Weights of a small GPT-style language model, trained from scratch on English Wikipedia.
Training: a variant of Adam for these matrices, 7187 steps.
MLP neurons of a small language model. Each row is named by its layer, matrix (gate and up: input weights) and neuron, and shows model dimensions 48-239. Each number is 128 + 24 x the weight over its row's rms, rounded and kept within 0 to 255. Numbers have three digits each. A neuron's up and down rows have the sign that makes its largest values positive.
Before each neuron's rows, "fires in" lists the words (lower case) most often at its 100 highest values on Wikipedia text that the model never trained on.

fires in: "to", "from"
L2.gate573:095071134153117123112142161124104118142137109160122111121131123136099120114126166082122097135144121125109157130150073133116140088144115153091136128192163195115135076109156156092120126135107097155120119101128132103127156140129110114126129122139149131178095114106111131113107137130106119120115112142111107133178134115134117118182092111133144203146099142153137109132132125099143115134128146136127110109090117114111135132084119129136178131118138139150147143139178164091094084132111118131111113109121115121149147164121108097127099096112096123149135130128121149154073073125102131148
L2.up573:109156120149134146108134135109094098129150114135082136119163102128156173078124163102170088095148130150125130115100101134139139124148085137112128156160148102127135150111126145140129133161126162164122105129106122070161132133137179134123131145147124126155118109132138117139112137136143132126087114066150136113141155115122114136118135155117111193158116164144174170155093138127082171080094077130145137125137135120106133130129121110165114144146126176168125085119160162160111130122129113039105114108148140099110110144105124175144095101155127156122119111141145144158148105095113139120

fires in: "also", "who", "that", "which", "then", "never"
L12.gate87:114127104108110135122137169123115143185135139106130138122153126157108139154112132149146137152127131111119128103136122140124146135091134093128147151093080131130133105151129111081083148137109091134144125140134113128105131116092112137116132103147143128098128170131154136148148153117141091131144109099114154140128109132124099142165113108122164126169129147165132111106142119083133151179098193070104103115127091083141143134122146135139136125122108111123150096163125116136072124131158140181131107115135161130139121084127120152084144108111118103154147121186146130151102120177102102092
L12.up87:134130112136137128136108080121136074100131167176135159129121103110135151186105121080126121137165095149145134157138112158127144149130111167137142181096140104076144132223128137105136128139131135136131149117127147117097130123108130116131097144116133122129113175104117106145167057141110128108115105123101106106109099111140163117080180143112174109148141150119120156112162160138127133110150105130119109123141131155125123135163118080119129149144135128119143106130105150136115125122107131145125136091111108119159139112136127129149126159146108121129107209150100135080132115096115128142

fires in: "and", "the", "construction"
L10.gate9:100099099132130110110100132119102165152144126149098096123129152157128112089144146136134147112092131092117094102176093144142100104150161130127148117156107097127108090083117142122136123149115143125075104089127142126080127184111152109142100087103136161109118108143100120148135141089149064152145103107069118167125120112116101134158129133160092160135141120167167126140120090113164167129049122127135114098156129141134132134142117129121121140098120139125119132101146137089075100125132098116142100129130113152145128091124136093115139135122120127165119143105120098078158079176124117123
L10.up9:144114121099114140124133117121111121111111153161122053123124120150148159117129145151075117109071077122076138138144165119093168130116140148145140071174132152116166154102130131137094127137130149113135157123097107116134155131113176147098091160125178124125145108103143165084135129089129117163113104096131144152129170074113107155146085161158112147142118147146142175172129120161106135126126077143131135130089136140116124140155128149145132108141168136127132145130125126100140092161120141137107134161127163147109145149153115120135122099126103125098084156116113142121156137142109112128

fires in: "february", "may", "n", "january", "october"
L12.gate275:120091097142106083127122112146080150120098105118121171128132175118119091114137150124110114111113118129093121110106104147100162171121100167173141150151128103116121133103177099132111127146085141139096145129147130122129120156096139129173128152107139114139117149140133067138131097116127143172099179108148101123096187155085132118132141112114146151111123143145163149126118127162141128102105134105140096107138134132128141103104107124115137076146115148166148100145139137143111157113088117131109113133112113115094127163153102112108139099150148163094130146133159109120105129110181111154
L12.up275:135088156124157119107158151079103180095114090107170145148120119127118107105086130107097138144104080096104146075114097121133157145072139138120128149125118127056101108080162112128113147105109118119127168140143127116120119110136097143099079152113136123147132131118107102130126146167128122143107160149119146114105140154143110145135147149099099152062109145140140160145108092129157146112178170147130131132105098145145123105165138134106146135120137082120100148125106114099110102136093120171119142131111107119126109132121109093116139106101156100135143155100111122190133107129096129176

fires in: "and", "won", "with", "to", "learns"
L12.gate222:151105091129116130144094139144130138098159134110141109148159091102108112120096113167139128146147121136093129146124133103102167140117118120166118110107124136138150108148111160133112122099125118121123111142097114109129129100132127122099120175139132165134131101127103119138154128130090095136156108180109133170116136094126122147150114111079104118152139158127084130091157137131133145114163121097103144099124105111119193136141098177142153134136089127150128126158127137137127139112161136114157107135137192065121119166161105134137134109112102116123107110181139140130145151136157060087
L12.up222:109171105150126143098120130151128159138115117109125115131153092129127147114099143107194156145137143146085107126154107099118137108095080095124094114149131073113154105131079087132162165120108091118132136100136113149117123112155140126116139092101131145102123120174119132145156143129115109147118116152104111144119107153119121153126124092140109096152101128149143117121157085094156134090150133110159166162152129130114150138126135151085129096164124101092109152143134119127112136147131139105143110117096143097180082097135167072135116117127131127126167135116123140173158134131184141126

fires in: "may", "december", "march", "september", "november", "april"
L12.gate637:106151113128113125109120108087091148117128132136194151137147139094089116103121100175128162150151127109144134121153117161160150196166144126172065159164128152071111118132162149123095132133103126096092120124149186118126148142154168155094129124157123128145111119142125098095097103101131095162121139171108127077124134103112124132119120122118134140109121159137146146089145152160120112151116162130094133099094138096121133094139135200123161133147142124126158162146078105123159140157133146110134104097115152130127101134144129130110150135118148119118118119131106150179126143169133156116
L12.up637:116115138107127090123133106105138112075092139162124134146127125099125120098134118154130134130108119091131150124136140146123133154109128091161076134123143122122135148181102099091096147119150119130091159119115165169159123128124146180069122150167153104110117117157131099112132119141128092119100146136154131120036149104142107127128153149130159098126110102099156117112106129110166157111071109172101099110168138107154113101093106112176138079153106087153109128153139179146108098128109136118138140090106139155110132152174132152152107112094137132109115131098139119145146151137124154116

fires in: "no", "may", "june", "aged", "directed", "mf"
L8.gate260:133115070155066122172110109089135139143154131154188139140134092121142136065152095144145110144128144122085147133150136082120144176134147071154077110155167137182125122094152127122138121104143130114105149120091170121087164136157112183096106134148142144135122102150107134153134106146136098171117134147122146155162122149158097131163118089167165138162116125125162147091185102119136086159120106160088128105109128123117143150094138149116134080124118112152130112144101129118133185124161160128101121130087152093099149136115112138112126090134122134129133146173124129118132134169126116157
L8.up260:148121086107085125133115093121112146143137120120144084148123121114137149138118125123163129178124104114171082131098142128143159195114125115126110113130129127123131176136137128108099155086121127060141128148098169172063121114155134095117159131128150163150104109124125143188075130125109120100105084111099114162117145132132133120140153157140079143122093139143108133110183089150135134133112127094127064110094103125111132107092110105106139131112135114118126166093119140133165140131097153124134109125145190140108136148140115107095143135159102096122164127164115128058153116128147141125

fires in: "on", "of", "american", "german", "field"
L3.gate580:130120134123154130117153141103155116109162140106112130095146136137096113126097120136154106123137126094139149155129107144148149102143131110142105119111137122117107098098113131101128153131119092105176106142107124142108129138112109131163103152123095132158143119094101115149119165103131140101159128140138145158146141102111121119175120140166100153164183147153096119123131113098091147135127123149126167182179131169100114140108139125144149168084109143138154058114112141147083134119150135097139139096130138123111129100137129130128134119147109135140132112102136138102089165156121102119
L3.up580:117110142154141101138135118053143186163162149149119156125102121168174125126116144141131108166105158122128138114109183111151091119113155165140126122109127094104165078087124160121165144138129126093136116116151127142105130155121141118132113109110161091145136104126145113155123111157124067116098132205118155101110130093085131133122120132169144090115110138151149114121133102120099132123190114151146121168098167107104142130153154148099118113124109126110091105139137105152137160116121151174154135148148103153096132089128122099151124140103165115139129126104151098121128115170111132107

fires in: "j", "q", "m", "k", "h", "f"
L12.gate187:097135105089115105138105145088124131144154146170131169149122111138093105112173127176134151158134118093138117125123153145080159134103156083166155124201095132098157142134125152140127132114103088132093107109125170119101145139174140110085154150116143151096081096110138146137097147151132121133151086157178115135111133093116127139128117107129142155088140119130159108103116134149154141157079121146106126075109124084152144132119149162117161111094155104125164167138094132105103132148156146121140082131091156179107094138140120124120145089141095140139140128117103132185083145103119142129
L12.up187:132105141132153125136128134074129126109112136112139175129079097149092128131124121114124180142138093107141094126116083113123146134110108096127123099136158074111159125126123109144098163080135103130108094134112122127081108127178135111115154112102133169182132124096142123100107142161123121125137174173131138126125118110137054120094142126105157127114119099086132127127123146180172143152113139109103087085075135090107138110149120145154133130109177092129130121114113094130092128137120110110106119089095138123087137114108140144145149141107132098138161122102131097163122145083166174134

fires in: "s", "of"
L9.gate65:117134126100099117148130163117107171155121096091125137177150136147096119139119174154094125147137137083092146151085149119145158144138136131136116146135095141140108133167165159171091170146127095167123108129111166125150131117086120110146121119138114129117136126159124138152117111130176085106125143106146173131125118108158130102161111163132113133096100160111165069150130102093141099121161118115143119179158125135116151109108132117136109144100169168124123110121148130131093163161135123114140124103121155140097104148142142109132149139107119156108132127165110083136130149134183129118
L9.up65:122172123115128147126112146182142134117103083104113157151170142148138126084119132172043104161116138121120164167145133105160131149132149146130163152110118129165134110113123112144162152127106111131120167104104098174126113117101102150130093110168118109122153135140114131122162117123188145152109131092154127185156141106101078143131120101140159131147119087143148108122126121123134165161151150084131141134135079136084105131098129103147116133127118132175161112094092140120075148149168113177121126107154133131136118114116099105149142155150142113171114080131134130151169135081114117111

fires in: "the", "and", "with", "have", "for", "it"
L9.gate376:121156119088144148177113152116110135098162122115128128156129073147118136154118159137118106118118152101091174149131137147131128148130086131132137134127118142172109118135125188115132135155080118159111110143107106119125141156140152131118114107120136155177132148140158128156170150130114091095148144126124145147141172110116102138178075150167149116130153099119165098125113110113114151136118146063087126154142112082138218100127084171128106121117124154127127102143105103141092134114152130162125117112129137181111112143111094130138124130147114139115126115177120159125118111129179103116
L9.up376:099134126118120117118100178150119132128125061137155067132148128114109127116117150143101131125129142099089092122107149129114136146115135114136132126137119090135173126126147127162176090123120173145140194127113133128108172141099156063122180097141103136149160129172098151155158156113122116142123110122128162138131106127107118127154089125085135135110129128142089124121122089122154170168152101134130108128115121133103150113162118138162092119118148180103109126123109151104128114108088122123105144117120145175146061095125135122104146150093127118136145105139144105148173166080117114138

fires in: "and", "from", "before", "with", "its"
L2.gate198:103146104130105131127124166107109157098141114133074105156163126162106098135143154099085103150131133115113116156103156139111162117116119131085139151151125159094129112134147163146123119099147098152104149164105126095095152157124102138096112147133152116101142110126100123101138109145114085104153122147095155154132128088127116106200091166133146107081105115161158131138098135122158159125173104124106121118117152114136148124135114133144101146151148118147128109142146147108128119104146155141117142196124131157108122075131130138163110133126141133145119148119137144115109146205144132119
L2.up198:112105096091112107124119147080161156106134124127067125165155125177093138147144177122079110159101147080084163128135155139147165080112132127126134118177115127115129143120143160116123118081135115114117151147125137084097112150137112146126111128116140131069117122113131148134133103161113076102111116152099152171132121106139119132167074148099122124116109127133124132126110123103115145210193155112109113115100146131136110094107146133145107112113134115145129113139147138150101123106114175117101111180140133169100137104151115112118119134098128115170103152112134093126149139175188149133

fires in: "of"
L6.gate584:089112169106123142112112188133121156149120114124119100146159136131128104132137175168117123138134108108106120123121125159134154123096150107148120190144113123115120140117138126114094144127079095105153141124091147110119160085146133082116137165133092104115115156142165121137085117126133136149086123120128125122106125081089155139202126114123113143055131133172114067120148085150133135134111119124130170186144088122121121105110112128131119118112118132169177161147090159160078149140152152143155109127122143147151107103144126082078141102177159129145138157127164118140149145134129103113
L6.up584:144125133126125119140127152140118135130146112109135133118101133129141103126128164117129124144156154125135178137126143160169152133129099135089117149112121121125142103135146107098112157106106100106129146160106111119108123097105119111123120142111143150112134121145160159141109107151130104164112157171127113087133119119131160135092096133126102107116124104175073125155154080132100108107127183182166153190172115111088142101120077149142172142111108124143130123145109115113096167172168096175155146127139108158140151121176089114088104137140150123135142133117140119140107131154159120105

fires in: "an", "the"
L12.gate506:136128089113146162131098137133094130169142072110111135154147125146115124100103126163166099162189153116117098071124100155133129142150107111118147109125092142144127099137160120128125144122129128158142120158104120109137170131150107133141149109140095146132136135150157105161145164134118095152143104119119175129146131139083099100157112152107142178167128123173137131123111105131136147124138154050141150163138112096112162122121107152133132155088140118196157081084077132119074144114173134129115101104126181148127128105151132132098115101139119113130171132182162121108101117124150086085
L12.up506:149148146153104127106095103101132135100095143161106082146127144122112122157124133135093127158142127105178149157145138105098101130154122144119132126172131107095174084116097153142128099061100115146146109124158143167131111099030117109164159119106155118092131137107138145074145131126161103110136118175145145135167092106082131128114087129150112131129087141111142144160102130110155130128157124161102151105102113113133137112154120121131139114081128131139133125154119141089154118125081142104112149161147119162104113100185140130131150160104156118129122119122100081124134155137129119099

fires in: "the"
L5.gate440:093116147149140106118118176108105172152131112144117122135141143153106130151165158144093099112118126111116125162134104182110131122130129125123141127150159140103143072132160153077101174160086103107108089103144139114128150148125128134144136139120135135111157124144132123134148136117146083100146051146102112125130167084076130126170122130122142178143165172107171133146103134114133145149111124121126112119095145089104185127098143150139126160071114154151126140174144120103082126112108181171116084120143157126149144132151082132097189126118125138128124133121157102145097100136097100101
L5.up440:153126089092127098123141122135140148125131124185089154153112113111112129160124162112128139151133126110128129133128067133116156079152130073099118154142127146136136087086135123092113112113106066100099084116131138096111109152104113105118130142075120104105131127138097153188125122171098057108102118149113110125128159143123143134174115099127108139141152147135168080104133146123145152120144141109167147114115101108139140122102136153121175139086098155149133114141097158152122189111120127144123129101085135153162149099138104123124103163146129124137153114139108119141120111142175114126

fires in: "120", "highest", "116", "119", "94", "incumbent"
L5.gate499:113151138121163125126118134139133126104155133158104117149100165123145131143166127108120125143181161108120134103138096164104130132143090134082139102131153204136152130079118133154094140091127125115131137083112121147140111138129131104135135141137109119123131162080131114080070142112123133146101091167158091141145143099141151122164148126098138142139130123130177153108114118189173161149105164136130127109128106103112093120125108099160174125151136130162185128110142147101140101118104112097146123108152115151103137112113145143128148137126166123148090153120154130131105134147060094122
L5.up499:113146117097146180135146118156134106121087148160148171129098107095083110174112127160126109118117159061119132131155133175105112088152197140126169115088122167142162104131139143144072112115136169079141123154085126139152118116157114133156113095135110145121125129106134129120154140142173143101142136113120137121178141194148116127163122111096162164121159076090131156127107138134131140137118110083134152159142100134120144114122140094150132101135157111145171127086146085140132117113168101109142116089100158112116163113128124129157083175136104141127126158139125163128148176163164148123

fires in: "an", "san"
L12.gate220:120139112158110135119103135150114132127125142121108144119161143099131085144145120101151102150165152147126144142132115128141144110148112133132131136153116155151131129062132102128130100157063115152145125164159165133101129134091125157128161143150127160119104143106079152140172136101149158094148142114127135173188108152119093095151157135174162168119122152185113076096095094129140087103126126107162141121125101124134107086091133143102140080113116135171148102128143115160078160115114165130145098134151150160116119110096084141129131125100158128117170102193151110146120167127142120151
L12.up220:114121116136095117150107115152130119117065142111147106140120132148123185081123110123143148143111142153127104124085132113169101172113142120155129133147127104135107122116128144156172115134122106097149150129105130176135171091127155173135108136155135147151142119095148071118128142144118117099098144107133117155145112102125155119101087163122090143110075142112133129115084133141127159146135145071136117160129160126140144115159057130079108152109138107083126126125105098160138161116118155114121126124112110119121160143117156167124134128141109165151122103132141084132159087086141141133

fires in: "the", "of", "his", "for"
L5.gate100:108092137112140098125100159140149146142147117104092115137151120144112086110132128158110114119162149105131114184146086177150133102137109085099116155149096165105104108147140135083091132106099116173132144139138117146113129153131163140131092109153113135112126117149123111119185123137147095120115074145147171145112112073106145131164105136111148166120106132167119098107124121166122149124072144123137130129080082100116128117104134145161153132101099110145143140145163148150111127116174145158108089146128162141145142104124094132112131105134087158135133132131131144141143163156105126100
L5.up100:130090073118147133138131124183115162119118118130138166126099169129114107162140154113164131094146171117094166146179111121114119098141096112117153073115140154127111129087139147136150171139149088107142121127123123133098110128100111135168128143122100134053126152126072141153124125144104149108141141123122124147144128095096118116145132150109148161107126127139140137119110185098159142134125167107142108135141104100150157123136121114147149186125063144131119128134159122155109134143136099143107127100150165109122150107152119134135133098116098108110147101156140134115166102169125133147

fires in: "of", "978", "0"
L8.gate598:104087135138115116112137157169156143174107090124169109149156129127090098103100177154125125140123132100133127126102137118118126099102119091114129100121142103108159114113107183153121146162118107091149105128165151154095110121154133150124136116117096160138110130103172116116100112141161133124076139154124135123112142181164078122165118101129132113139145128135106107146125082152142126121154146152172063158095123138078136116109110159145167111128156130132101111097154130171068143124142146123103103097110142105143137167172131059146158099152080126121126133120181133132090158098091173134
L8.up598:135207136126141135107143133146084111118161118133108135134152147156105158132134145146104126098172112154103154180112084129116088160157162133090120127128089186120106111174115129099164126139109098102103101099126147124150128105134112153172127096100100113084149135098119132136164129148129184111141106118101114121109061152141139150106140121112125104142172138138161135090141143112117158071115111137139118171126104136129112131109162114143165184107136147169146128119142117153148149129144157124094117100098109140074102091163129125150085116133083130108097154144106142076117146094143116144

fires in: "to", "from", "total", "incumbent"
L8.gate336:074079132158096157090109175109099120168132102123118145118118118127155111128132114116132108094147143132107160142137119145095165114117136152155137122127172141147143123126153126115128172137092150169147189149112139123149148140111157100157115169126187141190126060143133097125170128133116147142122138112088139103154143115130113141130113117116128204135094129136125160136147078150159124142107143118104132130142144128154120137138153166125130113118124135138117160149133128154085105133119145100089106130093144124155154182097122108107105075158168138122130146120169143162082141095113140115
L8.up336:124111134163152157129117153127133093139115106119163114110154108137111137132120126112130126091183137117091127104138158133119124105117156104135103053133133141139141170111159151123165093097128106160114147112148132105115129141096126147098147111157156181140111090165123113135138114123111134171140174156117126161094120129086114159144108134111140175141137137092041143131135145111141116177111123134096135143139156162142097124156118169087093124131128145100102180115144132084149118153117112113112142157127130123124089171118117183118102111095115131087134172085134107143153138149149123132

fires in: "january", "december", "february", "november", "june"
L8.gate168:093160164126115120128106122110121125136115137118133134114121162131124151132136200134096101088148147128132113102152124136111129136127130138142129065160147145089114159113133114108102103088096102097144128105119141148176139116110135177116116114135147128120119128132143103145127129110103127138189151134125100121127124125117136116156111141136145133102098103096130125080131116152178128121136127144138186126124115140145144106119151103140128140118103075183163167101130138158164092131141136124165113121120138102097092133187087136075121069159164096148118186112142092123132127168120087153
L8.up168:122077156153074087114146111069115160135133111149179100130132120093110110115110147094093111092163123117119116103130125080150101138133125143162081097122111139133096084110127109137146155132119145126143118105145106133130149128098140163141098098122131146115154105124145132146117134120157111171136136115116154143122093092100139127125143100150111119108094096168144117100129080156137124162137136105158074117080116147114179116136157119162137091130087116147123144158164139139118114136111165107128135102162157133104150120112121116121139103097177112104107090098146104162134104142140125122

fires in: "grigorovich", "or", "due", "place", "and", "fij"
L5.gate75:142160161092089155115101121143158171162115122073115103137173119157145114121120113117122139152099122149161108121129123149165116130124093086130131173150172176094138161130184163140141108125124148134124137171131126176106187170092168100112155154112149118122108153143117129080148125102127094170123150124136115135131078123087147154134124105142141116105095169139114098140129153133155141129113148142130081127133136136103113129117138117137146109159118137138178148145094161102124121106152133151110091125119149100165137120136140134129121090120107108170134172147124141101121138205132123092
L5.up75:153112130104155118110100135115176160145142111113080068111116112126133145123125129104146128128053124110109118091166079092114122109150116123122146138141159163131151107156111107093131115100138134133103110160129147114121124157152127083129082132092156121156126123087130145100097123107148116135132139140159143143146148197129102098112120146129138124070147125086133139138116070139110138141109131099105134126102157136139099089117120136119161139155151130143164109129136164115113159162155130091116119082161145082121138157129122138149114136153113148132144161100110141112120070124124161146

fires in: "to", "according", "home", "place", "due", "next"
L2.gate351:124130150134126148137164135164120133174151103108143088107159107147123114149089164118117106134087086136115118145165110162129147074122121089163125149135143151130103135121138159110148167138116141145160104107136146170133139133118127148098146151168127111119100115124136078134127124124092139144132131133163118159162112096088153126178107149094159179135093109127097135123122141141134136128111129148149090148126105117165128125100097121149083092106089111155145161125089159119089099089128126154145093131096114116196124102137115144135094079175108157120201091130135111131129139136109105129
L2.up351:134135060168091140086116123105105180127081128149123128114144126124147162113142092139117143117143143139148132137126105137136160115126120135118127159149147174093117100089132127083167117158150135166126114155110135102152118184133118122125125090133123117097142121130104116122121160141104134163128097139154140092114103155101161116120132166157131156114121127156133122098117157081174117153157137145058109151154141135143101118122134082133110101149131167159211145117078156175114118144115123165121132107118117133158122133123124139151112137121134152133084159096109125124093116143126126145

fires in: "february", "n", "july", "december", "april"
L12.gate555:148102122092117114134071127120092173127136133132158057130092121115100078159165157109127143149121140098108168103105105158094127125111128126145117139172138164153129107087135164158123141099102106127156094155122150108157107138136136163138152153136120107139113147154132139129095112135162127158133109115129143122162135136165106108194137152117136165082091127172107119106142108157137107122122152126141116117112120116151186090092127144106139082101125074182155164155100100117089104104136144109133098117121168142138109119132084130129148084137146153127180114191162101124109102116120102124
L12.up555:177127151120115145107109091103099162123121137124140160079096092089148127133170137114103170104077147159107184101115094140136115129181123132109167146132164116141100122123113139152153132104106123115115119157143102119147139123151173160147139118124158123171124109133126116087132075098102149148148132134103143111104144160145137102156137116128132109097119134153138171091125136196110141101124141117129111108125131140159140147150130112104111135141105094128118146178090092101140125141092106103121130104147155140169105137115113147143132093131140111098149129149119120113121124142183160141

fires in: "time", "years", "april", "january", "of"
L2.gate93:095109118117148118131110136103152133112113112113167118144119135130142099162154158108134103152157122113096169130165158101107124110109136138116156109138142158086108175110122122138117142093117089146160141099125129090113105120133135119143130164133115116090159122125127170108154145165094142117120120142119127147122117095099112123120143178125149102149110117080140109127146129106193144219150108162174157098109138119134122127135133133164116174118118113162153151156149160133107145140128134075161111192154146158153140109128123109124162111118110127157152155143138113144124186155176117155
L2.up93:110072131105127119111134109120163102073138107118097106154105168121152140126119123134105138117140157136120119142148104185164094119090161140139148172130104156115099122108113127105106112118126112068137116123133123134126130125178114140113149106150159143140149151171159120131142127137114106089108114177102159147130091119126115116174095157109122130109104109188109130112140116151171154147167119184152154132076122122134124094121120120134130151126113117146116144131116129143127121147108100132143141131164147152182133130148123120114129112080152118155155148147111140175117177176173127148

fires in: "the"
L3.gate418:093142139125098083098095133134135147135148093112122102184114133120096110109136097083101089137123142142104131164134101117095131124128082147108112129114125122127118121122143160098094134156129116122099118142106140160175169112144142156145108113146112153162155138150127133136127115101140124094147081107162122155123140138130139135107126182159206163133115109116162098107120115148095140150097104140149141137103101122150144123119148155139118124115113129127152130126120135132086136086152188148107088110091153124129156134118140138145123051105125144164129160155160104146153138098108049118
L3.up418:134145077103094114084118055184132131116084097154134120123111162150155110087149126128130123130119113120098108131169107095154129111080097151170107084126120131116107153121109103147169098148123119054137168124124114118148126121166125117104114149126160092121143112092134136162056151081115133129111131137082118131088169158122158118160126115084117137047141135131093130092140121134115118170121147114110113172106128119124133131128138074141116120123123126136197129119090116169129102127121158101135133097148140157160152133132087119125111124152095132121144131121127137173120140139125177130

fires in: "to", "with", "from", "as", "in"
L6.gate638:074088130111110110108108107121133163104158125104111146128179101124146107143154129134119115170162120111139136143104124160139179111134130164140110160153125135126131108136146131131159150121103129140141139143093139145141156133115152089111143147159086183113107150173103118142175110094101101164122088167126144115167138099110147133149097113125157148135115122181119132129143107119137145138174145119115157073097109112098161155114128172133112134146125135176154131130102137131106084079125122133134101143138193125162081154137123097095123090104117121118136070143118120121103124101162107125
L6.up638:125124118122123163106132121107109132134156097116118163124147135127133152107092162140134132133135173154156148150117183119132163180148144135120119123137105175137127171173160134145184131090116132102115129108131092123163144120140125099159151153104160132098146118151128070118130152116137150127171099126143137114171105147138086115122131127115105124138096110149115148136112113110091141165119148119084140129195107095124170140142115105133123172119138117154154112088124104116130098138143138134123147146144147128165123125142152129139109155101111125124099121159093135154095111191141118114

fires in: "and"
L2.gate66:121139116137127140121073156130098147130146159164108122106153129127106114162149171124115136127133124122116116157170146176107113113133106089111124089151114160129118107158112124144127129133123151196121122129130128152134149121110136149122112127122131110115119124152140155150153100104106084101125120064143143144097166108136126107149138126116109173120169159101136127136129157101106129174103168138099121151141112128108153140116096147137107140160137138100162098157103116139140118132149143103142118153115147141072105188125112126125135121153122152134129129121169114143100124160186023123
L2.up66:124182122146127127096108123052125150097155133092120100097116132171149123120146139147111110129122152100114143114156129087090125132133096142148113107118141117101172138150116152110123115108149095111136141125088089116132111167135091135095110123103141141099155090114133135086161123130089138118133137132107107116093117116124109109101104136135091116110080148111137138111167160122170178154150098135073126116084138154141119131178103132154165113100117118148117138133135147116118140147171118120165151175103141159107098123142122085128106183110132128129107151124095144148110139121129156114

fires in: "0", "j", "q", "free", "1r", "20"
L11.gate531:147128110096092103106077113133108107165140121087109133123131110074124136106152141079136157090148139117131139087127122118134112128135109109105107102129137156143148121102133133096136150126135141170061162123140146116092145111134130154107138112128121131124133056134122137098151144154117146143133096108143144087100144128075137136170145156175150135140124167154118102119118107158116122175060131151090159131123104108155133132131116155083140095130117106166133158124100113085131150126150127150131126160120127137139039189126143109139118143090093116073094119140096116135107133147123147145
L11.up531:155104132104112094118100099168134157153138091137153154095129173133131114098127152147128166124127109123166153045102151099131118143099144111145144099128108115117137116159132122105142112133149130125087170104143145103079143117132127114158137142123156093137146093125131152142139131191145118129116113123090128105077150109107123129138166129181087150103138106168117120125132118142102161154051120167132112135137137120136121133124147187095071124141119121155141144074110105129097122147167157116116126119092115101145102162135147128148131109110120129122130084153108101130112100154131150117

fires in: "may", "march", "august", "april", "september", "february"
L8.gate661:102119131153112122152132126091117136146147109123139142134107085119099131137148109159119118107148134129147161190129086179155132109183138137122129132161143157135107107104147120135117130099097171144147158146137134118150142120111139146171132129193135141146126123125139117123162131120143119085143112114137114108128141106139143162151148164170167140138121090115109117061124098149161099101103067141103073106151141095134149132141122122147124096147114063147149207144130092164127133135130138140179083128147122122078126143143085144103136120109140134094118159120110098103163139126184137138
L8.up661:115154150157141096107121143066138132127140101113161104135117108154123126083128132111099138134074118098111145142107151102131115155070157137172130102156141141113121081106116135143130124108146135145103110125150136136087135135163110133119135150132094105136128114140084166088133088126169140128088130147109145127143176100160098109091169122119137084138149111090115111174136133144139130132117138106144117120101139154140119145084127158110127104166168103142100139168110154095107080141101130116103161144178179117136139147116162132102109121130113152096117157134131151183087163152145153138

fires in: "and", "2011"
L10.gate307:111128106170195160158130143139129088136118139136120143134164122136083141152127145145159191135152162103117128101138139120155130106137144066150124155128107149144170122134148165133076145204104094145103129134140129128151132153099117156126111138148099098131112139128131088143169145121117147101180116111116117134116150152157147143147117140086128154145156166141175129123127122139141148104146158090133100118151149138139143139095143127124095173126113136166156148077107103144096144112179146132166117143151120157122109133144110151118114132142107133112146145158123154116132113150154120109
L10.up307:130122124102154154116098150111151094184107150126095121111142177105115126150133141103150130155141143084128116135139171128128139139112089114091163148121146146134144112105124169075121082122109143159135101081127131133106111148148091134146164089094090091147139126073131121132142112137143168122141084107168135126136150148097132111096152163151118145053124145091136137145151172091139101144091090123088143130130123114102136147176091138136138108104119138134162132146111132129116152131109110159114126151138160174141126129140156131140136129117123095167091133127138133098099082117088121113

fires in: "that", "commemorate"
L8.gate26:095164148116121122106119134152131171129151101123132131161180146085094135133122135152149116147109119148124107137115112142111200113103149155083099105127104132133121106104111068150124142105128065115137132119133132106131118146102131102103136128154121157070102151182139099180119124104127067147109140118148132097096137105139157199159088153107161136154129124176128104090116127106156123113140133114110150109147137146120121090106093170144121140151105168116144135123122134128096124105169130131107105151110163103148094114159121118102137112084125126098140084104139111099126108110161092109
L8.up26:124132109108152153100116103148143130124134137105092179131121130146099107163119095139112136108154145108103143121118142158072150135113114158083115118169135117164160142106158120118155116091142135078131124126162085166106119159128106138125107147129145137085148146140157144102162139121143101119135078155159120128144146121133116114133152121197098114135134112123146142064112113115133136102109138104091083152154097119144206121146132094097145150110134102130205149126112151151137112084107128139105130128157124155146118112133082142126128141127175159156126104098081116139108095118125100127